config.toml
positions = "rope"
rope_fraction = 1.0
qk_norm = false
init_std_up = 0.0272
max_grad_norm = 0.5
warmup_steps = 269
schedule = "wsd"
decay_shape = "linear"
final_lr_fraction = 0.0
max_steps = 6887
MLP neurons of a small language model. Each row is named by its layer, matrix (gate and up: input weights) and neuron, and shows model dimensions 48-175. Each number is 128 + 24 x the weight over its row's rms, rounded and kept within 0 to 255. Numbers have three digits each. A neuron's up and down rows have the sign that makes its largest values positive.
After each neuron's rows, "fires in" lists the words (lower case) most often at its 100 highest values on Wikipedia text that the model never trained on.

L2.gate283:131164129136079150096166160119133118130121131158160159090158106093140097104161110163166062112177144108122171117104092151130126125126114148142085119101147150138165135159119110154114097134176120089109094128094123144121148108118152086157126111154124121118140112216112160135120136180112134153130116149177126117106135095119132124161118150111118140146139137155122127159165105115124145154087
L2.up283:187126114116123133117100124120173136163128103094133067176104082123119118125193141101120140106126103143154144128125128088135137122155123107106123118134116104149149135129127144173085109095154147125123110116155155174141123059123132126144137139107112110098138115126138107080056177113159119126131120111093115098106078080163137074126120138167131154148122130114136109083125125132090108106151
fires in: "a", "small"

L2.gate118:132082139151139116092159155135114096141139135136116149127110090100131143131124106130131131144110130157125138124140087127129128171155087181170113069111151129166146113112098085168139129085174152133174129140146168086121120091163141123139130175138125082149116108140086148142126090109109115118119139129146122106108099133132169123125103143131131150148150124137089165133096107134125155106114
L2.up118:126156119130095124141148151108099130127121124126178137149088135147133149119107104160178129119170124131157095124082140152178146133177173111129122113130092131124130112112178120112100109106112086094076125119106153113130127120131130115164134135076137128150155100089150128141140151143108150127165158112119163099160106132154122101134104113105105144094119134155126129138133137078080133135130
fires in: "one", "two"

L4.gate309:131132153131127122120107103156084185130082119176124124148135106163135124146149110166102147076137124093132181131095103163136069112090124129160167126127122103123128117083142137071137114120145124135132147135132119112113119122137107139116139137154118098132146064155150119142093102130095103145122140129162113138085182126094106124126142151155174149131105115126138136131101107131156158140122
L4.up309:106162139138072150132119139144127150133111139111143128122172143169089158123169150099154149106139120129147134158109109145127075130126130164113133109149125127110088107137158121114148129102142167128074097122142056139150122125139112088146110121139157159154148107107126063132115080083129154141130140158132136126132162125113149118152123119167106117122179108154125139145114148126087127073128
fires in: "awards", "women", "for", "of", "conditions"

L4.gate241:128111130183141111109116168085109118151075146119129094182125094157126138091161140133100113137114122112147136114122143116136140146172126146144134124100089124159121145143133162145107103136104134162152085075079183123091124134170144138141132120158102108127107147136147128141113109105126101137100123142120120157116120111131130144130020121141132133126137131146124138123163136105110149113136
L4.up241:177164160160083149123140132109114129150113126142147114139129133114153165114149137152158124195140126113134105111146132100118144141156125138123083118175122108092163123064163104129134122113151131118165148091103164159136139147106132098142122139122125123055124088136116114131118122143167135148147132151120127098139155109101127132152108155204115099085101148113134150135093117125107102134133
fires in: "one", "once", "some"

L2.gate653:116126172111153163136141096131120142154125185180092117095159127090142112144120152095126106148144133107145108090120130146157132174141159121146134102130120153134085135144114085135119131158109140121134090120115129124111136180107103141116156138120128093118173103134157071068136152106120115156132117116073136149128122077121102120132109148152159135113130096146135143126130081115111177120113
L2.up653:145103139131131191110173121086174154148122106137107136074143141113115117172156105135138128166103139142115092132123112159161138162119139127139142154118132128103109115158092097095125162157143136116134108155108110164076111103113124158115143124137167181151148132119208120084134116138150142119140125129105154115107081117100133106113148133129096165110112128133084174105089095109112146141135
fires in: "his"

L3.gate621:182167090132095132089121145114104100136100128184119136106107137100130138106134135133118102090165100134149165155088068133156180151151107154103161139117100110124119146133139156143120100128140122112121076116119163106128164137141154088128114115115104146104097109100140159153091138108137142125122131138103072154135130147098161120119105129137105114121168122108112162140133141101141149124154
L3.up621:158143161150110100089093125100095123143142140136133154162100124118114107119080107095123158096133104084117149100102084118147154142138173129116093116093093141127102154179146106112129128158137096116136131089144161167154131156127106082124148138124135183129104159115169120120119113115170136126147142085091165150095144146148144151156098145141122152131112152116105174102116103079110140105144
fires in: "one", "those", "1967"

L2.gate473:143153152132108103127149173158092151098121147152108129117124109085149107145151127143109136114122150120125183151106097133125086124106125114125138183118127144099113111141100148123151099151153140153119139121124140133092137132083091117131147079176111127110143162116170117128117124159103131143091145177164120113144155128075064133163113143105114138131097137095082101130148092138141137122167
L2.up473:138120106146139099140107164138139112169077120174128145143111121095094171162117105116102154113096127111091147176154129129120151167132089141099109149104068096111108120161135087099145130113141101140164148100117093113149103141117108107112147152119113140173147165162132120119124150111145147091064108138112135166145082154109157145147084127110111209133189100077131139112141124108119109127132
fires in: "for", "of", "she"

L9.gate611:130141114117130092177169111148119122114091101182098126160148107140122116123187148118114179153178155179139110164114162106170100143110125107128136129111154131127143143150136121164137115108126141154097117141085154102095147109146124145134108100127130151117129071147101126118090105137124152141127103147117107150118129060142118086110176115113136116103132112106118109155122138107128063112112
L9.up611:118119124134114102108118138144132151143134144109092087142117107187103055118089152121117104158072129100128100121108139135122138127133136147118122139088160145180139136124108117112166135136128116147103185147091118072102079132138140146156107135118150137145136130146123138137103148155154086130084147148155107129116138171126123121131083145136104124189143120120090128139127148139083111177128
fires in: "is", "was", "are", "were", "be"

L5.gate110:092100137158163121125151154155096105134161155114121157140119142111138134175121109114151131117158105120087148141134093166141127143172157156105113105121137133150111125115106095119075081137123124154143129165114179136078153142125164117126133112125119120131105103108138110035142106103100152150174133112138113150121147115162128125177132140141122143128102115134113130126140154100126124117157
L5.up110:147119116129089181137118089135160117104140134153094133119156170151162137094142152141100175164120145124144151139133140113139137159112120110132138132145127143131116107142161108147172151108160122194143149119107143149120129148153137164116090100144142127134079117134150140116151119127138105151109118152174124074129119107125123167118140140152162114133108161130127143123156158119110128149138
fires in: "at", "from", "his", "attended"

L9.gate218:159106106137112080171116107097140158123154164145118140129109108133137160161133098143158100131104119169138093147152129161095121125179161064168159123103097118160149122135096109108132088128104136168133133109099111081121130162147160126151179105174132131138114150150132127151128121112162159122145108085115135127133151131116087098120157134087155138113123104175066118156105074129155097127115
L9.up218:134121151162155113144090109102103111158125112139139109149075146192050113167122133140128116149121136172126123134132150110124170154108155146188088136117137101140096127131110128165161130137119094150098139118148120112100121116053128161140133124152169089120081167140142144172135144156106154155127149144137112115151152118111096123151138175131106123135159141115168130169137131136113093144138
fires in: "to", "february", "june", "march", "july"

L2.gate510:161121124142148124137131117088170134139124120152149141120133131113126122138134161123125147168131119136131139147120116138118158155180135158133133096125129127147125105104127130084142140192142095151127093177120153130112140122131157134135104108092133133075117098090148076103106133140136126120127090071123157137146117159163119123108152136130095128144191133121140107133118111105149115131147
L2.up510:112113139106134102183121117142098107163140075107128135151131136123106134139120125104100131128147137123174120099102130143067138145145153119144127137135114087094117164166127111127091142101165144142100115140148130178101099106129132106110097157159141110109117103140122116113086175149121198126104161154160150168093089097096177115123140114130165113134136143124111134130122108158108125113187
fires in: "be", "many", "most", "these", "those", "often"

L2.gate697:160131107146107144125143149094122132169147097088117104122120105169132133207117149119149121095121167122125129123124083142140092145103148100092120121130128140082119111101154125109116110139047139161128113117147131091126125110163105111172140088150125130141102134122151145111150143143115127133116131131187135109166137139110076126158143188144157089125153104112142182144166104144158140109123
L2.up697:120086067120083161130124120100069103126095177134073109097127097165121141123072108135127132130108112138144130120122121162113064129099136112106119127140148110151138137144069138129132145147151105110104118150135139118093129115130127152133112124084171114167101131149150115128130144154151137139110121148124129111143127136110073088140163120123156099104092156136130105171119123122150108153129
fires in: "she", "after", "currently", "christian", "they", "human"

L2.gate656:113121092136138107117161170092114149123100090133123114142110147126176161186120122115155101085131120140122132133123144119138139094144138152078114170093116179126143103144109122179147112161113112126150101144119179133144171148125101090120147167128114159168119094166152136126126131151137085132084098109167170122138138106140142158131147150119109122146136151135109147116112127112127135145098
L2.up656:163141141117126099165144112117130141138107135165123157152121124163109103145141116163158150099118139147128131086088097106143105116126149119126075135068138139158148131139104108137128130178156116157148148150135164155125152135122093131102125090142126094133137129146130128135107109146117124126139133130151137169135160128114172141152125133089130104145096135133085120144125100132095094137140
fires in: "has", "by", "had", "a"

L8.gate250:116102116156147111146104140146115081126125113174174121192145138125143124131149149126128142149117117111069098138151134185118131120150141154157137161096101130151122157166153101139124144116142125127107130193135162109090120131144129115129148123126091175156133148150147158130116145119158139109082083114113135120102086094098140115089140143143174150149146112090119113139133164104156071149155
L8.up250:125124143176152137209131129168195117110132168120122116125140147170162130132170139154145136105142138129130110178112081121130143115142160139174101118183134116131110143161122114128106119127141148096110122162152163073098109110160145155169155118161144109128143111094104143156173133133124124168114107172161114145102196165141130119101118113101162138119142125140161109103134114102111147135117
fires in: "the", "she", "he", "it"

L3.gate463:112141136163133140135134129114120130087132130126116121157114160125149124121153111149160128139190099105117121134139121138146159156112142103110112129108140186127072135131085148109128088137102103119136098132151153120100144113127168131140146136154100146121139123111101140124157105130135141188119165158168121133131191098094153091138112161117137150168121131103110145115139074098136110152141
L3.up463:133114112116124175087132130054116112166109143159102152147119105133105135117130099126090081142120160127109143056136083136135136130145135129127068102133129155122105133092160153114125150134141100097089166174119113127157119098111166129157125102136133153146106130102170159118158154132130130111115136115113128125101120133128133142115132095147109138121158134187125163162090119117141156117174
fires in: "its", "succeeded", "completed", "her", "won", "received"

L4.gate280:135146097162149093121136131125144134146114117128153118110098135121111143154140135135151122150113113079120143128115132148135154127131143127112150092151151166122149135117069143119136130150147087099136138161131134132109129091138163148139118156098126119133125094144144131123096087117146107131135141157140136107171140121115136174118118168080149135130137162084127124158120119115152116109184
L4.up280:094133099109169138137123116068099110149091137120115118129141131126144105110141138172145137134092156103139118152159099136093163155182104098095145080177120108129140150110071100111118138148133138108091137093116095142090115104151132121124141103106121107142124072096139128128135104138169091120160124116137126154135161089114107139137096114081156094141150112101113127132190088093127155122132
fires in: "would", "will", "could", "his", "should", "must"

L9.gate734:119117174155153111140123157132095131135106080152158122156156097103087115124140094146086103099134112092148116111085128123133126200135114112152159110161154098148133121127144100130117136153144099115157114136125153136125132107136139115129101143119125132132126132135136152111151113130160099167101097099113135157107114091098127115153126148164118119121126135105156158101154109092125087125085
L9.up734:120132118141165068113116117104132131133144137121169155123123156104134147144111153159057124129152145107120148136167137113140136135131141087083134152134121121120141151164142092127146133131106119118119029076142086145144141170089112094142148144120134109120135116108160128135154151129169168134095102127109153182116118172166123137140141123123126160169134084157163116150114094101095179102118
fires in: "and", "such"

L2.gate608:126144117112101147129169150184129128107127107122117081139103179143089108120117158166108119128149144133134072117169175155127160079142091136131078108078134117158133141138119109140149128116096136113144126124086164166117148132125183108170130132081120142099131121129190113124151156173132153108143103084183102151112105121134123108142154136145117142146129137125144130160129104101113118143110
L2.up608:138139113116106152095155158177159173125184132130117128138099180129102120120131158142089157160120138129123100153143092161115151128158124125100107132085117078126132164155150164154142155140151122147175167167110122146107096128128167099145112108127128126120131127182150099059145133118133139095173103089134091107085126140097125107176162096151092121110132124154141143148106105086157138156131
fires in: "0"

L8.gate273:114108147117123069109152111120112131159107160136117110151152115121150138144164110155141115120182118106110124112127067118114106141158126151115113094111148119148137107145137116129149108108157133138135105139097108051120116151133151106154126097121128129131116138065120153101118074117116128096107064078146137166100101099122157115133111144133154116125140101130131103144145108097153151147102
L8.up273:182088183144148120128112125115119130144109094155139145125118094119107099145126146110109110155128118152108150131151121121127139123155117137135111152147109077124161107104173065128131145149130170118116149160139094146143137147117109130158145140120113105134135098103152141095152095152150167146180100088085131130127137128132107141103143120094121124092128171161130119078135144085128151146085
fires in: "that", "the", "which", "they", "it", "all"

L2.gate434:140085142126093071126123124121125154082118121101123147126133149125143156162126093138102087114156116137100104106109168151105083122113157157121107110102113149127134116112116101090139126148166073103077138115131175112111106104100149124137115126175151134119060134112140166106129139129092109125132120143091126119131121129148119132118153172099141113112082154120116129123120081099128101089157
L2.up434:141139150109133115122142142120149129169147171110135096200146090178111128163108111084139127106193172127115084130149097138157157128112119109105091102140179098149122111138110120126126127122134106147142087136134109096135115101172125123161158101109149125106152074114176145156124099150079130132123148073112159127100131097135120112141153128120185108084115174168147119160131106145121149087198
fires in: "three", "four", "the", "five"

L2.gate24:166144142129116111132134107136118140153108105135105152127097121090120123125157160147138145116185125135127134124115070140110177123101118160166128080133115110127186162139165151118119134100128140125149113094179113125136123118179100112116106131134120104130148096107185152097099144135149182124135097102130116162178144123113128120143148131115146109120126096125144127112079178082145146112117
L2.up24:086173138080152107140123145105135162134087168153079130136107136064129123123141090150091093116113117123125158142138081114144129117156105122149130097130128188122146133134145103132116131142106164075133120130157132096107145150102134137158111132149124074137112087133148135067122140148159138120145144092105153104117143117116147093125199154106119149161112146111158123079063151151131161101133
fires in: "that"

L9.gate258:107113116128099090153127149167111130145109118124135110153150119104152116125102156146112120115156123113140127104104097136126129150115098130149131112135116133163152072148067171128159117128171108166119119107076108138138130134120135083132110168090131101119137146148117131112157112139100154180126120125106151092137089106106132137132134165098120120139143107121092146106144135125145114104104
L9.up258:143106118101129126116113118112143141191117079132156193078097134100113101122129136115151170180101165112105127106092091104120081163117104089114105147156087074132133105081149088162085131123149126099132105145130182113160089133098120142153139150164118136136116123164141100128153142149122103117084136080103128165118109126117122139131088199101175122103126109146153073093124118146136137115113
fires in: "which", "that", "who", "well", "it"

L7.gate166:067132078082134115143127176114118114171154134130115128146137113112140123108136128159106095098168123146158120114074116080172141088165109139146124127108093150069105138140104092121109092133130156130118132105100134140128159130153122094137182101078098125105138102163132165105124133133136141095085105123155116132173151095137138135136151120121152099155114123074118134107120123141105144107116
L7.up166:163155105157162152090107161151136090140174115109106091133122158160155094105143104088148190126116126146099088133071081115140132141149124147162148131140149132167102111146102091152145124094100158125125157149137121137133178098109136125145150139171170129141123119157109147125153089113105150110121120086101105165142178133146132130144139139154100066128123163120127117092133083126126062099121
fires in: "to", "had", "has"

L2.gate394:130097119126120157129125156159158083106134182144103119157153136090144159177109122132153160111142126153129112129124118149112115155127104134090138142134163101141100144176109100146126103129138134120126086126163097111152176129151120108137118128119100123102121108096169157106120132111109125100120109127123160130150075140150131106129125165126114079171108145163122136137127081097150123111111
L2.up394:120073150112122095089158140129122102109120100140134162093123119109132146133118194175156084149111128136124119137114117125135143151134149143126155138099137158112131133085138102101139115150112131159159101165145158135078107087124154100148133110147101135166136106117136106118093141123151183137153108175132115144143081129092120099153137144127148115136082137139137156169141134131129131126122
fires in: "following", "for", "over", "former", "after"

L3.gate199:094165103172114111111137164111147105132116144137120120118112116107125114132147122070145138146185116150138137120122136167128124112168162136130147148085137084140086147157146163115126093134110085146114103121147159137113145157133168178111154156140104120151127121126067193128143102154115099128137133099125129118119130123138113126142109155118105058145117133122123121174116126163124147164164
L3.up199:086151134125112100087153142140119147105113171123143164131075172112139140174127127110149124144125148090105103086145110119093119083149136167126130168138126120112143183128121098128109114161111108140188132124142138114137167114157152110108128139085116103171164114167126150117095158094168115120150152106125164151118095140086146127078146117116129109116086132077152102092131166111139120154121
fires in: "12", "10", "11"

L4.gate423:167111137125118106071078139100141160098112105187136124097116108097122153165140124114114114111168107151098164124098143106135123112166127152108087140121128115127135136111134120131119123151126126138141145104110160145105119109161157106116119157132121090138084096125123180107123133142093103127144136119147149147123138129116138104080171139150176132158120132141121179125105089148158126116122
L4.up423:147099107137119047107131146081158108129110041109168149121132060111116149163116100061163103104127158159110124134111124087113085159126173102158060132135119104108109116136126132170121142112118118126136125132121138087097169118140157088144120135092159133090089148103132150126115125140145102133133146139161135129106122153094137148111087133158087154141173133121148110123111141113117126095100
fires in: "all", "three", "four", "two", "several", "five"

L4.gate409:137088092181143122128144177157133211107119122099078109124058137141135143131135130088149090167143152151068134160155130112141105139141136128144114126127138080127118141151112130151143079157137144143139123122091093111101137099114111130092170135139089134117122127158118133113139129104115131153147126118140161083141149128116137122103093152126147151089130150149114116158105152116137101170135
L4.up409:095130123188119119131112136136153147087143109141120191132157108149131112148114151109143088146101160155128153127158123123088148146124110133123087152125146122134115143172112103124104149095110141140204089109121170114158106132127134129122155144115186070148106177127099129139119131142160120095168109083121092130110152173106143161091127108153103120144141168107084130156122116152110118141133
fires in: "12", "11", "of", "an"

L3.gate574:098115111165151097129102156118134147141143119119126145178096091092139125157134139129138106151104149149167101126143137181151147146131125099106134139110105135153129121163132133164126126139129076120106137090145138168146118132129116141177121120167096139110166139093178154106115162128112083098136096089080122114165111113099122139124120140110124142128120129134139158080128101159119136124108
L3.up574:139140141133089138185135081142147112126080118125129142127122142154155086195168115137112148104124177130128136185109089122109102136145121112173148131117129095161166140173078181127145085148127139151118125152125118080140122120137132129111118138102118130126162127114134148113122117146107142118093098132121107126108119137130138118117098128137163107176167132095123101156178118096146100154180
fires in: "has", "had", "having", "have"

L9.gate58:115173155135172122110110137092119075131116107141146106103102131128104124122140123110091140107140150121109124135126103121108131189103123142168090104101130117171141190137136119108052116122114150155110136147115102109124105127110130075131140135103127116181100094097153136104095143143126122118066083122135151139096124117147124112124124173137166094148159146136129140104111171138109141116100
L9.up58:127122127141149099187138100129147128103098149155111149135103082152117098081080127136079110122160089101130098161102079129159133107129142136126134137141120128092126094132132162135102113154132135110117108152145132119116138131177137128121152107144136123121091138116147120140111107205109166109131114120128128121167135148175152159137142130108075111168136118163145122098152143089116081114115
fires in: "and", "but", "that", "before"

L7.gate161:109136126099106117123159102153121089153157119140142141094178131153113097129150128141114097144128138107170125080109193138086183111114099170146063142117088158119131119093117143112152136167155116107131109140118195153119130131107128124146129131164108127129108129117152093117113121168097135117113100154131134123150127107120118140119133146105185143152148105123108163156107112124138100124130
L7.up161:120151072114145110101120128098120135212113094087142101153106129113152044122099119165129146119111127136160119102102146110105135152119131121130089103121126114130076109124126127133140159118095118168116184138107158125137131151120125101107118148144136144129139112132153093128139162131186129140088123110113092105115131125107104109128148169154106107118145118103094116128142090124113107146101
fires in: "was", "been"

L3.gate810:169095133153125118119159144122131116097116071121115132160107130155128123119135147129110123156128088138146128130125139136167143121153121090100126124120148140116139136087140133116156122126129137110145102141127158132077117170108129141144139127160103113147148140113115143130114091142149149114113170150119115108153127104134128097161106181119144169145069113075158143151114100124153136096158
L3.up810:165103192123134043148109126096146108141123130118165112129153137130125132148150127131151081146123122148081121118157098129150113184140158136075122162118146141143134165126133147137116128143141137155150137121093165114114137111125146113117091146158141133098118120133111151127147112166123138122162149121148090109132113085185150119114106112097101133118161138148153136124113128133125128124100
fires in: "two", "three"

L2.gate86:127112127172132214157126136114082131165080166155106155128107154134115103138138140170136107134153128096129122089111100125107115093112140115147112095116143125081079101126094115116101125104120139105109155116124114139138097110095130115144088114163099155122133130124126097109147157137134131153147143151139104121124132119094114112144068162075155128133158110102104172060112137151125129116141
L2.up86:126087098125122137144139115129127079136114108177101088129163160104117102139108115147106121150133145119130144129206113087126102099122135093134113074133094117113115136170113106098129140098128141134159126124148093128142113087123132130129128109121184159114163120120137070108139137146147100094141078160149092108154112095122125141158159137078119160090121126141078116153116131095115118157137
fires in: "her", "she"

L5.gate558:113097112197173120182121124090115106123138124100121163133136128118158158124127159117122092110146110108115092098104148130137187118149139144125124134105146095106109137144109104126113116161163068118135124110113130151092141147127110122177125144156098125145147121112128153107150176132096110115117111160115102125134105129115121126105067150138122106111090133107127154115163108088112143109138
L5.up558:101146078127151138115103147107132152132166116142150175131121135108069162096088109103128129128106116114124102121176121120164103113075114165118133154177117136172170123118145133150128117126103154080091120108136084148137112178156135129177095113131102109130102150112105111133113155150139173136113107112113181171165106151161177119081135160095111132115162099170144115071186132165123158098133
fires in: "and", "also", "often", "may", "sometimes"

L4.gate795:113110125182109131154109143124172088140099127132110134115126163141124134173164095159117120073149146147130164101114118142127105140121174097129133121092131149154131138146131109157140125160140099096134094145109127107117135101114147133100131126116125137166169107109167143118118131195152096158094127100117122146107127106076144052090145165121114122176113166087141166111139132147124127125114
L4.up795:129109111141074121088150114121133135125097136129133148109140129106098092165091101127095129127141140158122097111129127119103157095140142102174123152171106160138118114139111115121135157144138140139158146093128113142094146072114119105122117143142128152159134146109145086121107098113150157140119095151121099186120127164073100102105133130077104124108148110156177144139162124147153060164100
fires in: "they", "their", "she", "also"

L4.gate380:156134158159095140084133099129133139119181174165157115110142135167137171163124132127098104121130126107126121115105119128085132129164127141103164157115143139105101101136127125080116108124173125171166126158132113107121122122143135117144125108108150137117127117119129151130126105100140131148119108107136186124103105136147121155089103150143128157162133097139146110135112125142143145191123
L4.up380:178111150148149109124112150128096145157118122139090110150155117182068126104130146124147174156109074123119170114126125121110130139131085098144087160140142102148140137154144141141145125181102136137087152159088150130108118144128105130133094120112124138093125114102112138130105109148147123159151136113099163081107116114066165147128131156131150139125160113120093147121122121092202137113132
fires in: "many", "liberal", "parents", "those", "russia", "people"

L8.gate576:109141129175103071150121119126095144128146187123123110146152072131123135142147146148141128086094158128156112106157107157116105124121107119136118142112137171176130090157122155163142075148113120108099093110141138084106103144129156105140128086138160109118087140138120170131118124120160162151136097123117095133104109155086109120147154173144126153133144103107098119154143116135149073087110
L8.up576:091122131100121127134119126151159086080120126117120123142146105137142131131118150144122124137111109098142134109133139139088123125136131126155090087184178126078128160149129157163121081175142102101093152162130136125076095122106109105092138123115137125102116149136099113160082121163112104116113144151144129142113096090143125127110088126074137104121179117084137118131109098165121101142109
fires in: "which", "it", "who", "he"

L5.gate530:156103142124141121143174114171158094131112136184155125097130127134118111106148134197114141149158117099147126093113101167160123140117114106119137096104106120125147150170160066095131103058115155128163158149114175127153106127151125167109115135169134111139173091136093150127097129143092114145129136161147085128139178141138120121132115166156134068122128130157064087142090110109113147117122
L5.up530:157084102130149190106081114117149153154114124093113147102099123173143166140178146134166093127093143136129177121120147111165132186135110135126112128124116139148151143149084113106096142177136104108153121155106129105156173110107133119124168130153168126131154127155112097141135131144115153108134118122108136123116170145162148128141112138137093147134155158097137125139136108140123132101128
fires in: "two", "early", "his", "wedding", "one"

L4.gate340:150096138155157099070146119086138121117104152163152127100093112156129126127148164138102169134158117128119164129066125125166137146126196140146134177115068093134141088156179130116131093169119114128139102118141125125158165136157149131112123110163133148132135143097106168139118094140133121113142085097133112093157122117181171138135114147152128089069137105124109202144103118109132123086104
L4.up340:115080130154169128142125089153157181148126125161105171130129193127088126093128139107144151153145141151113131171090155120122108114132144127111122141121102115132077153143126114120137112138146142124118100134152125129078135088153139111149119153140111146120121141128130157097118167097103175131163131151123125082100087125169174125094101102109125112147113122150141154147142121107153131077128
fires in: "other", "more", "similar", "certain", "fewer", "any"

L4.gate408:105140114101132130114162136133157141096110167113119140136124147098112144138149099150102134123114161159085111137135152118071148110130122151176113071123127151158130134102112131089145109126157158178133109118120116099090161106106146153136137118138091134107135128111106167112124173140106168151163172075152108138155103125136137102124092083064135100125112112151125146100121102103102092142149
L4.up408:088144152126137131157127135164143151151122124152089162149130154087149138153116127128140098105124110154119133086119111150103132099131143158145141129119126098099122128104147169106135138151127095135137108100151135101091118109099155113101124117134145063115119146134117151110114116124118095142097135087099125123133112096172075128147145124120138146097112143114121097110135098150164133152100
fires in: "may", "january", "july", "june", "august", "april"

L7.gate251:141096179105150096110152165106155137144131138125104111134108150163114151221133152122128112145130160140155120095082178159122123129132095162175139160140107117115136119108100126122138089120141147112167134186099137114145111145129135112143079131102108148117111080166104163161116130139117152126132143160205086119121103127114118117128169121135127157084134151135112150107111136116136118123116
L7.up251:145098101143100155105125155101123155134186148133152114115073120157101126110104117094138146132128138117145076120145128165097137123100110098113127109189115104091103143137101108116126162177110141142163161152100092089118156104114182118118122133098135094103139116181116146146133116108128112138164105153155112149119104150117101172117126096136117127144101149155144139115129152123084116101146
fires in: "0", "2"

L2.gate551:102125118120106095151109116123101103134132093128113082115139149189156151135157139109110171137110126143089134143128163103138110134135079149135107150140117146137132099104125195132148113136088139119103138132144173113159110121090094140128143104141133150145122151130156138140123082121104092130121140152109062089100095143120131123134164158129113134153126091129138118135116117151120148153116
L2.up551:126129166124121150164151141198085150122141074128113115118097126113119166140149152163119138117088150117113154115156141092137170139130122161148153117141060134133102162146132122114157180143170101108157140143117161134149121134118116129123113120129131119170110144147145124140112135103111112161114131138066175112110163151085107143124156105142081100150107157147130123145138111126130127134159
fires in: "and", "km", "at", "on", "during"

L2.gate277:138158127139095133188133167156119151160150124144192118072092157095085114160127126099126111170117123117112146124123096097119125172105164135101184130126136125149097146154101101166133125181138100095086103152125102110148147198154138094109129174135124097155146116119142149120117129152132095115088119150165117110144109108169106109106145123167096142139107146084123130144096097069131129141127
L2.up277:122136119129134117107178147094145119132133115155130076138132128125148104148150137172103160153080089124108173145129150177159086110107144128142146104185132154153141174094099166101134123141102131153111104126125135071099110117123137152121125124116137137160138093134093138145129102102177127154125113128083131145122095130144133165085112150130144139099119123135141152106154145112135122101139
fires in: "would", "did", "reported", "planned", "does", "could"

L2.gate546:115134104130165132137149094160094134105114175157146147154145131125195176162112106079112095085152126135124112102081131112117138144142110118112141118109131144109140105130110079119129115145147142097129073146145111115101105155092128075128134157098152142081157100130148095111131104146132161144085143113122154111153112196124163116110135141087161155117138120137121155109154109124138111118166
L2.up546:106153110122112077152143125117152119145097139114116136148139114108178131168157109138085145140132137118121090104125122144119141108170138123109118115161101091153153122144151124124130143128138101114123108135137129146107124134123147137135097127145151155122126161128128130080124081119127173135138143110091131094096155134130146167159077110068109129123109126139138131120150088122114135154149
fires in: "his", "he", "that", "which"

L5.gate724:153088152146083103095133136105110111153168128138152158112170120126138148138149130132155142124120151164109135126112106124132147144127124117106138104122155121114134128136120117112138112132145139127115111116107140169108139087121156101156133153136111123137114106132163153100136127114119098147148148111143114081105162060119101138164106163140127105162082132108096162145141102124142109133142
L5.up724:130160185109070154113113152111140127122133153107148107117124114096118162150080127119108109118149132116120103119141179134103113135091143128102105108121084139121150128103118121140141142112128147169109124124121121144106107132113106136154145154152098105087102127176131121131108142142143133164135143122141127129080155144146108074127124135123125113093099103124160152091122122116115119108122
fires in: "a"

L3.gate777:149147113156156152108163121112130110108119141135115153146116130124149133112099132138137091114152121126130156126152136168143123135143136132092180132141139118134105130181123119158130102133155133115169110113136135151138145083167144106129105143126097157097160128125144145119108161136156139148114157142142105149110124159122141190118131128168149081126130185171151143103125126128160188116132
L3.up777:121125122124129155079133106095135109121106123094143160080183149138129108054153143133124075110114091129095169125130156141159177150137148125164133112164127127100150124149126118149135152144121104121123121096158108153134155108135132158103121140138146161091131147107127142137103151163151151096186120131147102150127109126095140157130094081152117119164155171147134171082151077145116153129158
fires in: "at", "of", "after", "near", "for"